config.yaml
n_layer: 9
d_model: 768
n_head: 8
n_kv_head: 4
head_dim: 96
d_mlp: 1536
vocab_size: 16384
activation: "swiglu"
norm: "layernorm"
norm_place: "pre"
norm_eps: 1e-06
positions: "rope"
rope_base: 100000.0
rope_fraction: 1.0
qk_norm: false
attn_scale: 0.102
bias: "none"
tie_embeddings: false
parallel_block: false
init: "normal"
init_std_qkv: 0.0221
init_std_o: 0.00522
init_std_up: 0.0221
init_std_down: 0.00522
optimizer: "adamw"
lr: 0.000826
lr_mult_qkv: 0.5
beta1: 0.9
beta2: 0.95
lr_head: 0.00642
grad_clip: 0.5
warmup_steps: 482
schedule: "wsd"
decay_fraction: 1.0
decay_shape: "linear"
final_lr_fraction: 0.0
batch_tokens: 131072
seq_len: 1024
doc_mask: true
z_loss: 1e-05
train_tokens: 1061000000
steps: 8095
dataset: "wikipedia_en"
MLP neurons of a small language model. Each row is named by its layer, matrix (gate and up: input weights; down: output weights) and neuron, and shows model dimensions 256-383. Each number is 128 + 32 x the weight over its row's rms, rounded and kept within 0 to 255. A neuron's up and down rows have the sign that makes its largest values positive.
After each neuron's rows, "raises" lists the tokens whose logits its output raises most directly, leaving later layers aside.

L6.gate549 [148 119 104 163  90 192 128 178  65  83 111  51 153 145 153 147 137 183 113 157 165 121 157  91 125 128  95 143  92 133 108  85 157 127 127 150 147 105 164 134 121 159  78 187  71 103  88  97 140  87  75 135  58 129 115  97  89 160  61  82 108 171  74 148 170 200  73 150 123 167  94  76 114  99 125 141 129 174 110 122 140 119 137 109 153 113 153 164 205 151 125 111 114 127  98 143  55  72 113 113  73 127  78 144  94 130 135 109 180 152  53  91  95 129 126 132 196 170 130  77 122 194 107 111  54  88  93 226]
L6.up549 [144 122  90 119 100 121 117 135 166 113  81  93 139 107 158 140 187 132 163 118 128  98 178 110 130  89 139 105 126 104 126 124 146 121 143 134 154 162 125 203 139 132  62 152 100 129 155 135 162 113 133 147 127 164  92 137 130 140 134  79 112 163 129 130  77 100 133  96 151  95 146 146 152 134 122 134 150  93 124 146  72 158 129 188 167  81 111 151 126 166 162 146  89 139 160  89 123 131 150  97 149 149  56 126 106 131 140 121 111 120 135 153 152 111 159 171  79 157  68 138  67 166 170 153 175  81 153 176]
L6.down549 [169  75 148 111  95 189  64  85 129 125 135  78 128 125 122 126 157 127 125 165  99 148 188 189 149 136 152  58  91 176 125 137 165 123 137 110  96  91 162 199 122 127 117 113 100 158 133 134 159 116  90 177  94  96  82 125 150 149 153 136 163 102  85 158 162 115 156 100 132 126 146 118  70 148 101 181 130  82 117 155 168 173 133 134 180 103 134 144  92 165 129 168  82 126  87 130 140 166 110 165 110 208  63 138 124 137 139  94 130  64 168 150 158 113 155  96  93 134 182 135 146 173 166 163 113 113 172 157]
raises: "jo", "ians", "ios", "ne", "ian"

L5.gate1384 [113 120  95 158  87 139 150 129 134 126 126 137 172 147 199 167 106 139 117  69 113  94  57 133 141  84 110 151 127  63 206 145 113  70 154 170 140 122  74 123  89 106 186 139 158 138 150 127  51  63 119  81 129 135 128 149 112 153  84 134 129  49  93  67 120 126 140 107  44 182 105 141 109 145  94 163 127 142 148  82 132 148 143 143 159  85  77 166 156 138 137 186 139 103 121 170 178 134 120 160 137 167 136 152 179  82 129 180 130 144 166 102 121 158 180 181 117 117 105 186 140 161 190 148  95 108 103 169]
L5.up1384 [111  88 144 148 115 189 128  64 141 123  98 131 126 197 150 162 119 146 122 178 105 184 102 120 114  98 163 146 122 103 132 113 101  98  96 143 172 194  81 119 129  80 105 122 125  67 153 140 133 120 129 115 170 138  75 101 112 150  76 119 144 108 116 123 136 142 120 133  83 107 136 199  56  81 121 125  82 130 105 157 107  86 172 154  74 155 115 115 150 121 128 130 162 114 119 145 113 225 118 194 146 151 128 131 112 126  97 164 143  72 112 131 197 212 145 141 130 138 134 152 125 120 167 144 130 176 102 155]
L5.down1384 [124 148 185 185 186 119 161 162 131 133 146 120 111 142 153 122 113 140 174 132 154 125 109  94 144 111 134 135 168  91 141 104 125 136 133 153 165 158 130  98 130  69 118 197  85 159 111 115 141 138  53  98 155 104  58 123 153  93 230 137 138 113 255 130 100 163 123 152  63 133 132 149  81  75 180 135  84  98 148 106 103 125 142  92  92 136 177 112 123 167 173 152 138 136 179 114 248 142 126 118 131 161 153 143 174 159 129 144 130 158 101 169 162 141 105  74 118 162 166 120 149 153 121 124 123 145  99 112]
raises: " there", " they", " it", " opposed", " median"

L6.gate226 [100 152 152 176 115 123 127 173  98  95 111 159  65 156 105 124 135 130 104 117 158  93 131  87 107 113 156 109 150 169 148 130 155 107 175 140 162  93 177 112 149 127 144 171 143 121 101  53 192  85 176 102  49 118  51 105  91 140 162 122 140  76  58 135 132  82 153 179 129 160 124 123 154 157 168 129  92  68 189 106 107 124 153 116 150 159 139  76 165 164 191 164  93 129 120  90 129 157 149 104 160 130 193 111 109 136 145 126 139 172 169 116 136  86  76 136  89 151 185 106 140 118 100 155 139  91  84  69]
L6.up226 [172 110 112 110  75 122 117 144 162 114 112 153  74 143 123 114  90 157  90 100 123 107 141 111  93 157 134 147 147 203 123 149 141 135 178 124 142 151 118 108 145 117 142 175 234 139  58 118  94 128 155 117 108 101 133 143 112 170 119 161  81 110 168  54 104 157 148 113 108 131  96 159 114  77 100 127 130  67 142 127 145 113 137 103 176 190 138 104  52 110 167 142 125 161  74 121 134 117 184 124 178  94 166 136 113 157 132  79 114 151  85 116  52 116 117 161  75 115 137 105 161 101 145 173  99 154  71 138]
L6.down226 [ 78 103  98 136  99 141 199  73 132 114 169 156  83  72 135 197 164 147  90 100 133  94 178 120 120 151 153 120 162  94 136  96 143 157 180 137 147 172  91 177 103 153 155 100 171 167  92 158  98 119 168 119 147  91 105 114 122  81 165 131 115 128 181 139 119 117 152  87 209 105 131 198 103  80  83 109 151 162 117 130 122 108 109 171 159 113  88 185 103  83 106 157 111 188 155 167 174 128 190 112 131 127 101 126 137 123 118 137 141 149 139 102 114 172 184 173 138 145 146  79 138 169 183 159 121 117 142  98]
raises: "2", "3", "7", "4", "8"

L6.gate697 [115 102  81  79 127 115 123 160  87 143  88 179  77  69 153  73 110 165 137 117  79 132 159 100 128  94 148 119 143 171 191 141 110 107  93 161 112 117 123 175 156 137 116 141  84 125 144 118 144 102  78 115 160 157 130 123 158 173 134 133 111  95  88 100 163 149 113 126 123 186 160 134 190  71 122 128 145  95 128 124 121 139 176  83 183  95 166 135 144 139  93 123 113 147 164  75  99 115 141  85  97  93 116 129  77 129 148 122 151 119  88 112 127 116 177 179 148 133 102 126 140 163 121 122  90 136  77 122]
L6.up697 [186 126 172 134 184 107  83 157 132 121 119 120 142 141 202 108 118 107 114  94 132  94 113 129 124 111 136 103 115 135 133 155 176 144 105 155 171 119 123 143 132  90 115 122  92 110 122 114 178 131 122 132  78  96 152  85 137 111 123 105  93  89 172  88 106 174  87 163 137  96 127  87  85 105 139 120 199  96 117 122 118  72 135 105 112 104 192  71 132  46  75 155 112 148 141 123  99 105 194 127 148 149  86 143  82 133 120 101 155 106 167 164 112 140 140 122 190 194 167  77 133  97 153  76  99  72  76  81]
L6.down697 [116 115 131 154 119  90 136 123 161 152 161  96 109 200  92 105 131 125 108 126 184 107 118 137 106 137 154 117 193 110 104 110 119 126 126 134 150 143 146  88  86 187 122 197 112 126 133 144 144 139  97 134 132 113  91 156 104 156  85 106 137  91   0 112  68 163 139 159 138 166  59  71 110 125 116 119 132  98  88 132 146 127 187 111 101 121  99 110  98  58 157  95 132  73 111 132  96 104 141 123 135 151 162 163 160  87 131 174 125  91 172 106 109 132  99 148 133 111 146 253 128 122 166 115 113 153 165 139]
raises: "ias", "ones", "ios", "ient", "ian"

L5.gate585 [128 137 152 142 136 171 111 107 148 168 138 120 105 193  76 144 119 138 118 135 108 143 107  88 155 102 121 156 133 125 107 118  96 156 184 151 138 151 134  49 161 172 213 188 116 111 161  80 183 155  61 119 173 130 187 153 111 157 126 124 120  86 101 128 151 168 123 149  55 221 119 132 156  79 175 146  83 172 113 134 128 128 198 166 111 144 169 111 103 165 149 110 142  99 140 126 101 164 127 142 106  74 182  74  74 108 135 147 114 123 175 152  56 125  92 162  88 110 150 149 111 160  94 103 117  87 124 129]
L5.up585 [155 145 200 170  80 108 158 163  90 161 117  98 116 156 164 110 106 128 100 164 141 161 173  49  90 180 174 200  77 142 133 142 128 140  75 176 159 135 162 114 144 104 121 104 140 132 168 189  75 128 116 156 105 137  90 123  99 182 103 106 156 148 114 219 142 145 162 130 148 139 151 123 158  92 114 129 129  98 108 151  87 109  70 198 117 162 191  90 105 160  76 152 132 121 143 138 109 141 122 123 162 142 133 128  91 136  77 174 142  85 158 103 105 137 104 136 188 119 139  90 102  86 161 105 155 148 107 111]
L5.down585 [114 132 165 103 132 191 144 139 203 131  76 141 160  83 116 110 146 126 107 117 128 105 111  63 141 118 147 150  89 151 106 104 111 172 143 110 148 181 123 102 135  93 118 106  87 159  84 136  82 145 134  72 174  99 191 224 136 149 178 148 136 148 154 143 159  81 123  58 111 157 151 131 137  69 143 128 105 157 139  93 169 212 142 151 102 153 143 127 124 163 121 128 145 120  98 163 139 111 170 126 130 212 116  99  98 158 107 119  62 154 121  65 100 111 134 158 153  81 131 135 118 129 106 123 153 135 156 108]
raises: "ign", "igned", "olution", "ums", "ett"

L6.gate275 [116 115 168 139 140 147 177 127 125 116  89 113 137  54 154  92 152 112 180  51  57  78 137 136 103 134 122 146  90 149 175 122 126 145 132 135 138 116 136 154  87 102 129 101  98 111 160  87  56 137 151  95 123 159 161 147 112 123 112 109 140 131 123  64 130 111 116 166 141 153  75 121 105 100 116 159  91 102 124 164 135  51  83 119 174 139  67  94 102 104 121 108 141 138 176 123 164 135  59  95 145 129  93  51 112 176 150 142  88 133 126  88 140 122 158  98 160  86 109 117 139 143 117 133 133 150 146  88]
L6.up275 [128  82 108 126 153  93  97 121  88 170 128  98 118 141 124 100 160 122 129  83 153 160  99 119 160 123  86  88 100 167 100 142  81 130 125 157 147 126  99 126 123 131 115 114 110 147 137  61 139 137 134  88 117 122 136  96 162 107  89  85 155 167 140 136 171  71 199 138 102 138 173 120 120 122  66 103 189  99 144 152 129  86  71 179 133 173 130 147 158 169 181 141  88 130 113 106 134 125 168 199  77  93 164 119 149  52  88 131 160 157 192 155 126 121  90 152 156 120 160 125  95 162 145 104 197 129 102 139]
L6.down275 [124 134 125 138 133 115 123 119 119 131 170 160 105 122 138 161 171  94 183 116 136 115 132 112 118 202  66 178  70 147  90 108 121  89 108 113 130  97  61  88 106 147 131 137 157  91 100 121 130  98 114 121 155 120  49 152 139  87  83 143 133 135 161  89 102 114 100 157 142 115 115 132 141 100 131 173 150 135 173 178 146  84 133 122 115 132  97 151 107 114 131 134 107 155 140 100  72 117 122 106 115 172 178 126 126 169 137 126  41 129 127  90 153  97 133 134 174 150 131 176  94 202 122 192 157 131 151 123]
raises: " members", " users", " students", " representatives", " officers"

L6.gate1363 [117 178  97 112 164 123 112 165 108 142 163 137 155 138 109 138 131 147 142  94  90  91 122 172 156 147 123 123 143 183 162  97 152 153 159 123 161 114 171 125 151  77 178 140 153 143 152 137 106  89 108 125  97 122 144 168 122 132 108 145 130 103 119 117 153 157 122 113  80 111 132 142 150 129  86 127 158 164 120 166 160 135 130 152 166 144 116 121 104  89 109 122 177 102 134 169  89 146  94  78 136 109 174 108 128 141  70 174 100 152  81 106 124 131 118 117 132 107 163 110 150  86  86  99 175 147 136 147]
L6.up1363 [141 140 140  57  97 133 153 128  93  90 122 154 107 171  75  94 170 132  93 130 138 144 141 117 145 106 146 104  76  94 160 170 158 151 149 108 118 136 120 154 128 132 105 138 164 128 116  98 133 149  92 146 128 115 127  63 115 161 116 122 127 134 124 136 111  94 154 116 151  81  96 163 124 193  99 100  84 106  73 116 147 186 122 121  93 172 183 122 120 115 121 117 169 121 162 112 127 151 151  81 153  68 107  84 201 153 162 150 137  74  96 128  74  85  86 161 115 100  85  89 141 161 178 144  94 147 125 151]
L6.down1363 [ 48 172 118 116 123 157  95 131 157 116 160 128 160 120  80 106 165 101 150 139 206 169 125 136 148 122 109 106 169 153 149 134 134 154  67 115 180 159 168 208 110 122  98 159 135 134 130 161  81 116 143 105  87 107 130 137 179  93 180 144 163 179  78 123 143 168 155 141 105 110 139 149  92 106 124 146 164 122 193  92  82  98  83 106 146 129 142 165 180 118 117 115 145 110 124 133 102 131 114 150  99 125 165 159 116 158 193 116 101  51 169 132 112 125 105 122 144 121 159 103 138 123 115  49 134  78 135 158]
raises: "ings", "ing", "br", "rd", "nd"

L6.gate311 [172 146 143 141 135  53 158 123 112 113 162 142 105 121 100 151 164 130 202 166 110 176 151 184  73 153 184 144  78  88 107 149  93  88  86 158 161  81 117 187 177 135 103 152 131  72 103 114  73 115 116 137  95 197  66 121  93 152  92  96 108 138 111 138 109  96 123 152 145 106 142  76 100 158  93  88 162 185 111 123 174 161 180 149  77 198 134 140 177 133  73 164 201  98 126 184 142  90 160 135 117 156 128 137 148 135 120 159 165 101  67  90 163 101 143  94 157 173  99  96 164 153 129 130 102 120 126 104]
L6.up311 [138  91 158 105 122  98 155 169 185 129 173  67 100 156  90 175  96 168 178 176 127  98 140 146 151 119 120 193 164 168 142 170 149 190 153  86  72 103 177 177 131 187 114 133 144 102 137 104 151 118  83 103 137 130 186 113 152 122 147 164  86 183 130  91 164 150 151 102 136 130 122  97 129 104 108 135  98 144 115  90 184 145 188 196  99 222 129 168  76 145 171 135 127 137 117 113  96 106 112  96 100 101 126 190 146 116 155 117  80 108 118 151 146 126 121 158 154 144  69 127 136 144 150  98 156 138 123 160]
L6.down311 [144 144 133 177 153 174 143 141  89 126 148 111 107 144 143 120 126 115 129 169 110 106 113 110 138  92 122  98 141 166 136 133 134 170 101 135 148 161  67 123 148 119 146 151 184 167  96 147 111 146 110 125 145 168 122 118 113 108 155 107  93 122 161 112 150  99 127 125 115  87 140  52 121 160 172 133 108  83 120 113 101 155 143 118 148 171 109  89 128 111 163 139 135  74 152 120 130 148 111 175 162  94  89  77 160  65  85 152 173 104 141 194 161 150 153 112  77  91 184  94 129 176 177 131  83  35 161 114]
raises: "ating", "ate", "one", "ant", "ation"

L6.gate1511 [133 117 121  91 116  67 106 118 122 115 166  98 146 132 115  61 169 140 128 121 160 141 127 101 146 107  98 120 132  67  98 118 108 122 119 138 109 144 181  97 168 116 116 108 107 112 119 174 123 100 131 153 171 139  86 148 150 140 128  85 106 132 129 177 137 162 148 144  57 110  71 160 165 132 120 186 133 128 127 184 121 134  91  97 112 118 100 107 158 140 142 175 146  50  96 114 150 127 103 149  72 146 126 124 147 104 140  77 108 115  86  45 137  49 184 163 128 167 146 109 176 165  88 129  89 134 122 144]
L6.up1511 [ 87 109 157 156 183 178 100 135 119 120 152 146 124 129 136 122 143 185 128 166 129 112 123 149  98 104  97 153 115 191 143 162 117 174 106  75 170 160  79 111 104 163 117 201 145 151 158 132 125 149 168  74 120 164 123 139 161 115 150 120 168 167 123 169 116 122  90 153  69  94 164 138 144 151 130 102 128 101 179 116 177 184 133 148 137 110 106  89 160 152 148 148 155 141 176 118 159 138 122 134  80 156 152 123 146 135 105 124 121 160  86 186 212 151 106 108 109 145 218 209 128 116 121 122 134 100 111 125]
L6.down1511 [125 117 117  74  98 105 164  87 152 211 121 147 136 129 136 128 141 179 108  91 114 114 142 149 162 102  98 156  60 115 199 103  92 123 148 173 136 118 113 110 197 130 129 102  73 138 145 115 135 208 156 182 108 165 167 118 110 110 246 121 142  90 240 162 169 129 104 105 115 146 171 160 195 153 140 197 127 119 127 146 114  94 114  96 142 165 123  64 102 114 131 161  73 137 117 129 138 125 189 154 137 144 189 148 160 177 121 111 140 114  75  96 170  53  81 158 162 105 123 104 134 159  66 142 121 133 119 150]
raises: " it", " they", " someone", " there", " you"

L5.gate117 [ 83 121 132 156  57 165 111 121 132 166  87  66 160 109 194 127 158 109 145 172 139  81 115 121 152  74 154 144 146 140 187 107 129 118  67 142  82 104 119  89 180 189 116  82 148 108 154 114  98 141 187 146  85 132 168 160 169  89 132  76  71 115  89 127 133 146 123 107  75  93 117 112  93 112 169 127 130 104 146 136 162  53 103  84  85 204 175 139 101 139 168 145 134 134 130 119 145  81 108 109 175 139 127 116 128 156 122 208  92 149  72  96 169 131 145 139 104 111 163  98 162  52 121 101 125  81  96 121]
L5.up117 [ 49 112 115 146 109 121 121  86 159  99 116  96 148  72 158 121 119 100 116  81  93  88 174 140 125 128 189 144 123 157 124 131  81  96 193  98 112  95 124 101 133 106 125 137  84  89 193  35  83 210 184 153 179 143 106 209 121  99 127 145 132 114 140 207 129 121  72 114 159 142 122 104 130  97 165 163 134 117 121  78 123 127 116  89 149 167 154 187  91  91 160 147 138 132 166 124 166  96 129  98 191 164  97 133 142  98 108 123  90 105  88 117 131 148 170 118  86 121 131 124 127 125 132 130  79 116 151  91]
L5.down117 [144 125 130  83  70 110 208 117 123 165 156 124 124 141 178 193 115 127 104  73 111 113 108 115 122 154 117 150 130  99  97 112 109 156 183 128 212 114 189 151 153 159 168 124 149 123 139  98 175 115 101 113  60 115  92 149 149 126 173  81 133 136 142 155  52 155 150 153 155 158 164 132  98 143  85 107  65 155 139 105 110 196 109 181 118 108  87 110  96 143 146 134 120 161  89 206  95  90 161 154 146 151  98 181 165 114  73  97 147  82 144 131 194  40  67 105 119  84  96 171 123 158 182 113 184 116  91  71]
raises: "es", "us", "io", "ees", "ians"

L6.gate583 [146 151  99  70  90  91  81 116 139 121 152 120 107 107 144 129  79 140 183 133 106  89 196 131 158 174  73 115 147 118 135 113 158 150  84 159 173 154 146 113 137 140 152  81 130  68 157 152 152  98 141  71  94 102  86 135  80 145 123  93 111 132 132 201 156 143 102 145 154 117 140 112 150 154 122 155 165 120 135 125 122 106 105 113 114  61 108 109 153 159 168 161 150  78 155  81 180 125  92 127 123 178  65 125 177  90 133  66 120 136 137  92 156 160 144 122  63  96 153 100  84 168 108 145 149 142 102 207]
L6.up583 [154  93 148 174 156 162  86 138 108 127  43 149 168 117 129 109  94 116 128  99  73 175 169 100 163 121 134 168 183 143 126 105 187  80  79 102 159 146 118 118 119 150 116 141 162 119 117 158 119 160 140 118  96  81 152 170  85 139 100 132 183 126 101 118 117 162 121  87 180 112 157 106 131 124 150 132 133 130 156  62 122 145 134 156 128 169 140  71 145 130  97 148  51 109 117  77 102 169 144  55 160 122 171 103 182 133 114  67 136 156  91 151 152 136 129  90  80 112 134 110 135  92 170  98 187  66 116 157]
L6.down583 [156 115 143 110 127 174 126 158 119 152 116 113 146 181 144 104 129 113 162 115 121 123 144 106 144  96 182 111 135 148 124 114 172 109 116 125 172 127 139 191 117 171 106 125  64  76 148 113  48 148 162 115  70  99 121 144 105 126 128  98 123 160  51  78 171 161 157  66 153 121  86 120 100 141 186 114 101 164 116 150 152  53 114  98 100 126 142  71  91  77 102 150 127 102 178 130 116 110 147 129 131 129 177 140 123 138 135 101  91 144 109 137 121 135 132 147 113 105 123 149 158 116 132 171 140  73  81  92]
raises: "at", "av", "ab", "i", "az"

L5.gate1276 [195 135  68 141 149 189 160 126 139 155  67 129 146 144 107  97 175 186 128  81 127  94 168 142 134 142 156 162 128 171 164 121 212  81 130 144 154 122 171 122 173 139 100 182 123 123 122 180 128 125  91 182 110 108 115  96 148 122 105  84 143 109  81 109  97 135 113 168 202 124 131 149 122 149  98 131  94 175 130 170 153 196  52 158 198  99 119 172 203  82 108 144 122  95 150  95  92 122 102 153 116 113 215 140 106 133 116 187 120 112 126 113  96 124 145 161 178 139 102  72 124 188 112 123 129 142  82 151]
L5.up1276 [109 154 137 153 113 123 104  48 133 148 105 124 111 146 129 152 124  75 130 147 147  97 113 184 127  85 130 155 196 130 140 166 178  84  89  72 102  91 104 139 160 155 139 164 139 139 203 161 163 157 180 103 126 138 114 123 169 106 129 126  47  68 134 146 128  75 141 124  93 132  45 108 119 129 134 166  90 118  75 125 149 131 140 129  71 109 143 171 144 140 111 167 124 134 100 131 127 131 103 194  78  59 168 100 113  95 110 114 160 145 152 172 132 125 107 144 145 166 133  88 163 135 123 162 109 108 156 110]
L5.down1276 [135 110  95  68 136 115 157  69 116 112 114 115 117 105 119 132 131 129 105 106 133 146 135 124 118 150 141 147  83 110 162 175 114  94  80 186  70 145 133 167  81 142 122 162 167 130 118 199 121 165 117 135 127 102 111 160 156 123 102 160 170 130 140 129 165 108 138  95 140 160 100 139 147 109  81 116 133 148 127 115 123 177 127  85  85 112 166  88 161 138 157 104 161 103 106  78 183 137  63 128 126 118 167 132 122 138 188 128 123 142 117  87  73 160 160 131  91 210  99  93 157 126 146 154 116  81 149 132]
raises: "ming", "shan", "ling", "sha", "sh"

L5.gate1151 [157 150  99 128 164 186 101 152 148 118 151 137 169 145 108  64 155 130 108  83 130 133 112  99  92 157 168  70  73 137 129 158 142 145 117 138 167 120  86 150 106  86  99 120 128 101 121 159 133  77 102 144 127  86  96 168 165 159 169 128  59 118 143 152 168 114 117  97  77 130 118  49 183 110 170  81 168 115 124  58 155 174 131 159 139 103 151 125 131 115 168 110 132 107 115  64 116 156 104 144 143 108 157 146 120 132  63 111 166 162 214 102 141 105  79 145 105  77 144 179 133 111 120 128 155 170 109 126]
L5.up1151 [ 89 168 117 110  85 193 140 145 137 143 159  99 108 142 152 126  62 104 141 105 143  94 165 106  89 119 147  88 102 144 117 155 131 135 142 156  82 139  81 145  76 139 143 124 144 121  99 145 153 131  94  99 112 129 136 118 117 118 133 168 138 152 136 129  73 166 206 141  86 154 117 118 178 122  94 103 109  83 190  98 152 154 117 128 151  97 142 100 132 122 126  97  88 129 134  98  91 105  80 176 101 106 127 111 103 124 127 134 148 139 148 145 117 147  60 152 155  96 142 138  77  96 136  90 112 121 162 132]
L5.down1151 [137  97  58 163 144 145 200  99  82 150 125 164  81  97  98 158 155  92 111 108 151 140 152 142 157 169 182 124 136 109 133 172 137 103 131  99 107  80 175 118  87 107 117 118 134  90 106 146 107 133 141  70 127 108  71 157 146  79  47 126  95 117  99 111 156 136 116  92 176 128 134 111 116 127  82 147  94  58 122 125  32 165 182 185  72 115 126 140 112  94 160  86  96 101 107 129  82  77  99 133 156 131 120  95 220 131 123 167 172  99 184 181 123 174 128 101 152 145 114 167 100 161 128 128 137 112 151 146]
raises: "aries", "ary", "ion", "ive", "se"

L6.gate159 [ 94 131 113  87 122 152 174 173  86 161 162 135 114 162 109 158  94 148 120 114 127 160 161 109 106 119 126  91 154 107  90 109 140 167  58 120 112 130 157 192 137 102 162 174 156 138 113 136 159 115 151 108 125 167 143 118 168 167 135 162 101 142 110 124  91  61 159 186 100 128 122 122  93 111 137 121 119 150 109 125 137 105 147 146 160 158  80 150  92 134 139 111 161 145  96 155 118 193 154  51 151 158 120 111 141 161 101  97  93 133 149 122 152 115 124 110 115 137 100 139  48 117 180 148  89 185  83 115]
L6.up159 [130 204 121 119 143 168 117  98 163 129  58 107 112 173 144 123 132 123 155 110 138 142 157 118 134  59 138 133 171 185 157 133 175 122 120 141 135  85 140 106 123 144  98 118 156 123 115 123 116  90 152 118 100 117 104 112 149 138 163 125 156 168 127 116 158 159 187 120 147 151  94 104 155 231  89  68 172 139 168 145 109 135 140 198 124  99 106 129 149 118 110 165  54 143 153 142 126 161 108 111 127 150  88 133  86 105 127  68 133 140  99  80 116 139 130  80  93 135 140 154  96 199 149 153 110 160 130  78]
L6.down159 [115 159 137 183 104 146 132 157 124 149 145 130 180 148 116 178 139  59 197 135 125  72 120 150 127  99  90 115  93 128 136 130 108  73 119 132 162 120 103 200 181 166  57  81 150 134  97 131 150 116 165 143 113 133 183 111 134 112 170 106 129  90 125 158 174 138 143  93 129 143 142 101 152 109 144  98 152 127 140 102  93  75 125  78  90 147 127 123  84 178 122 160 148 154 121 114 141 140 135  90  82 102 144 127 159 103  98  56  82 148 105 107  80 121  86 167 167 137 107 133  90 123 144 190  69 112  86 156]
raises: "atus", "ations", "ance", "ower", "ount"

L6.gate1222 [155 121 103 140 108 100 143 123 168  83 135 111  98 159  97 109 171 117 140 145 122 170 105 110 177 164  63 212 113 136 121 106  76 123 150 184 118  98 150  62 150 122 186 140 101 126 112 113 154 140 142 172  96 160 111  63 109 134 116 115 112  93 129 193  84 150 117 179  97 169  77 143 116 203 142  92 169  94 153 112 158 119 105 152 141  96 147  98  82 129 178 102 135  96 103  93  94 103 105 120  61 168  98 176  64 149  93 129 184 119 167  79 142  99 148  84 140 137 130  96 127 107 127  75 153 114 226  83]
L6.up1222 [161 109 153 101 164  86 125  78 141 161  77 106 127 131 180 117 133 122 123 149 176 153 168 107 178 105 145 118 160  75  69 149 109 119 143 116  63  90 165 128 147 122 144 139  78 160 124 121 157 154 187 182 125 135 126  78 131 108  93 144 150  52  95 126 189 127 187  98 159 120 117 161 150 153  80 195 123 174 107 142 151 149 185 160 163 116 115  85 133 110 170 109 144  87 119  67  87  85 115 143  90 144  88 122 149  82 107 106 129  85 183 136 100 121 178 125 107  93 176  74 151 149 129 100  91  98 175 152]
L6.down1222 [ 92 123 100  94 106  81 109 175 130  77  96  87 148 122 155 168  82 186 140 113 152 154 156 120 175 175 161 156 119 171 143 182 130 161 118 131 106 142 132 129 181  51 112  69  69 129 140 153  98  97 119 124 120 170 114  97 124 109  31 148 182 106 119 116 134 120 120  88 152 117 118 139 149 126 142 107 103 191  97 106 151 144 181 126  91 155 155  86  61 119 100 102 107 107 159 159 101 125 100 132  84 130 135  67 114  81 135 133 107 153 188 121 133 120 184  72 111  90 139 137 131 167 112 100 173 132 145 152]
raises: " all", " every", " hour", " everyone", " thousands"

L5.gate1345 [ 97 154 142 158 122  67 142 112 131  93 206 171 126 138 109 145 157 101 167 119 114 119 140 148  74  79 105 161 126 141 148 110 137 114  95 101 162 114  92  85 121  84 157  75 167 106 120  81 116 179 167 149 103  94 136  92 125 142 145 111 134  96 133 129 107 148 153 192 102 151 127 149 176 167 186 119 153  97 143 118 152 158 101 131  88 112 227 127 191 176 122 135  82 126 142 147 132 177 135 157 149 108 145 104 109 164 174 160 167 172 159 144 115 114 107 156 127 134 115 184 139 109 130 146 148 155 181  76]
L5.up1345 [138 105 158 128 121  62 113 112 129  90 115 118 121 108 138 121  92 157 110 161 102 116 152  65 128  99 115 107 128 130 122 106 144 130 118 117 111 117  94 152 110 122  76 122 104 135 115 127 112 146 104 113 130  85  87 108 146 138 233 151 135 110 153 102 107 105 198 145 140 139 128  91 189  90 176 104 179 130 125 168 125 168  92 159  77 127 206 128 159 105 121 145 173 180 166 118 167 142 115 124 103 128 150 113  95 131 104  88  83  87 122 103 127 125 154  91 115 138 118  91  98  96  48  94 128 116 157  68]
L5.down1345 [171 155 116 100 114 151 160 115 146 168  94  92 116 141 124 133 104 196 101  94 167 142 114 100 141 149 143 105 112 118 130 168 156 172 196 143 119 127 135 124 138  84 136 149 153 177 146 153 115 120  62 109 161 146 131 135 137 143 241 134 157 178 255 144 101  94 111 118 148 105  95 106  86  93  99  93 113 155 110 180 186 142 101 104 130 108  88 105  90  64 116 149 173 217 139 148 160 102 144 145 103 183 127 143 164 153 122  88 119 143 113 136 129 128 100 124 127 106  64  62 112 145 107 113  69 133 106 192]
raises: "1", "9", "8", "0", "4"

L6.gate299 [131 138 107 125  89 134 170 112 133 161 123 150 154  96 131  82  97 111 102 173 169  53 108 102  64 118 104 142 105 136 138 139 142 135 158 121  94 124 123 141 114 145 144 136  96 137 170 120 170 126 139 129 100 159 125 146 149  98 139 152  87 114  84 196 144  46 202 113 115 135  68 140 173  44 140 150 126 215 119 118 108  70 102 140 128 168 133 157  60 177 114 141 151 120 133 164 120 135 129 158 110 140 128 160  51 161  86 197 139 147 147 121 170  97  96 146 150 143 163 143 119  55 149 155 114 100  63  99]
L6.up299 [255 138 112 135  63 121 127  94 140 152  75 137  87 104  96  66 130 108 111 157  82 141 120 141  98 153 142 112 106 114 181 102 157 124  99  85 115  85 128  93  61  95 113 154 107 180 151 171 151 143 106  81 103 147 120 144 115 111 131 123 102  93 124 114 141  95 115 182  90 135 103 102 169 152  57 164 205 157 147 158 162 161  87 104 105 173  88 132 134 134 101 141 143 136 137 104  88 113 137 100 160 192  61 134 152 122 129  96 129 150 153 121 123 114 157 173 113 142 158  78  98 118  85 116  86 115  73 108]
L6.down299 [113 150 121 109 102 154 126 181 115  84 138 104 132 147  87 161 143  89 167 148 154 126  61 139 129 114 121 143 149 123 127 106  88  84 135 142  92 103 135 118 147 123 105 183 101 105 132 146  98 131 138 146 147 167  75  82 149 150 159  86 139 113 100 170 152 167 147  94 109 137  94 131  99 113 107 165 161 123 118 142  98  95 111  99 126 153 203 154  99  73 117 172  79 107 101  83 112  71 180 160 164 171 143 133 128 138 133 130 153 162 189 160 105 144  74 127 147 131 129  84 106 133  97 148 110 135 125 170]
raises: "atch", "ore", "ings", "nd", "'t"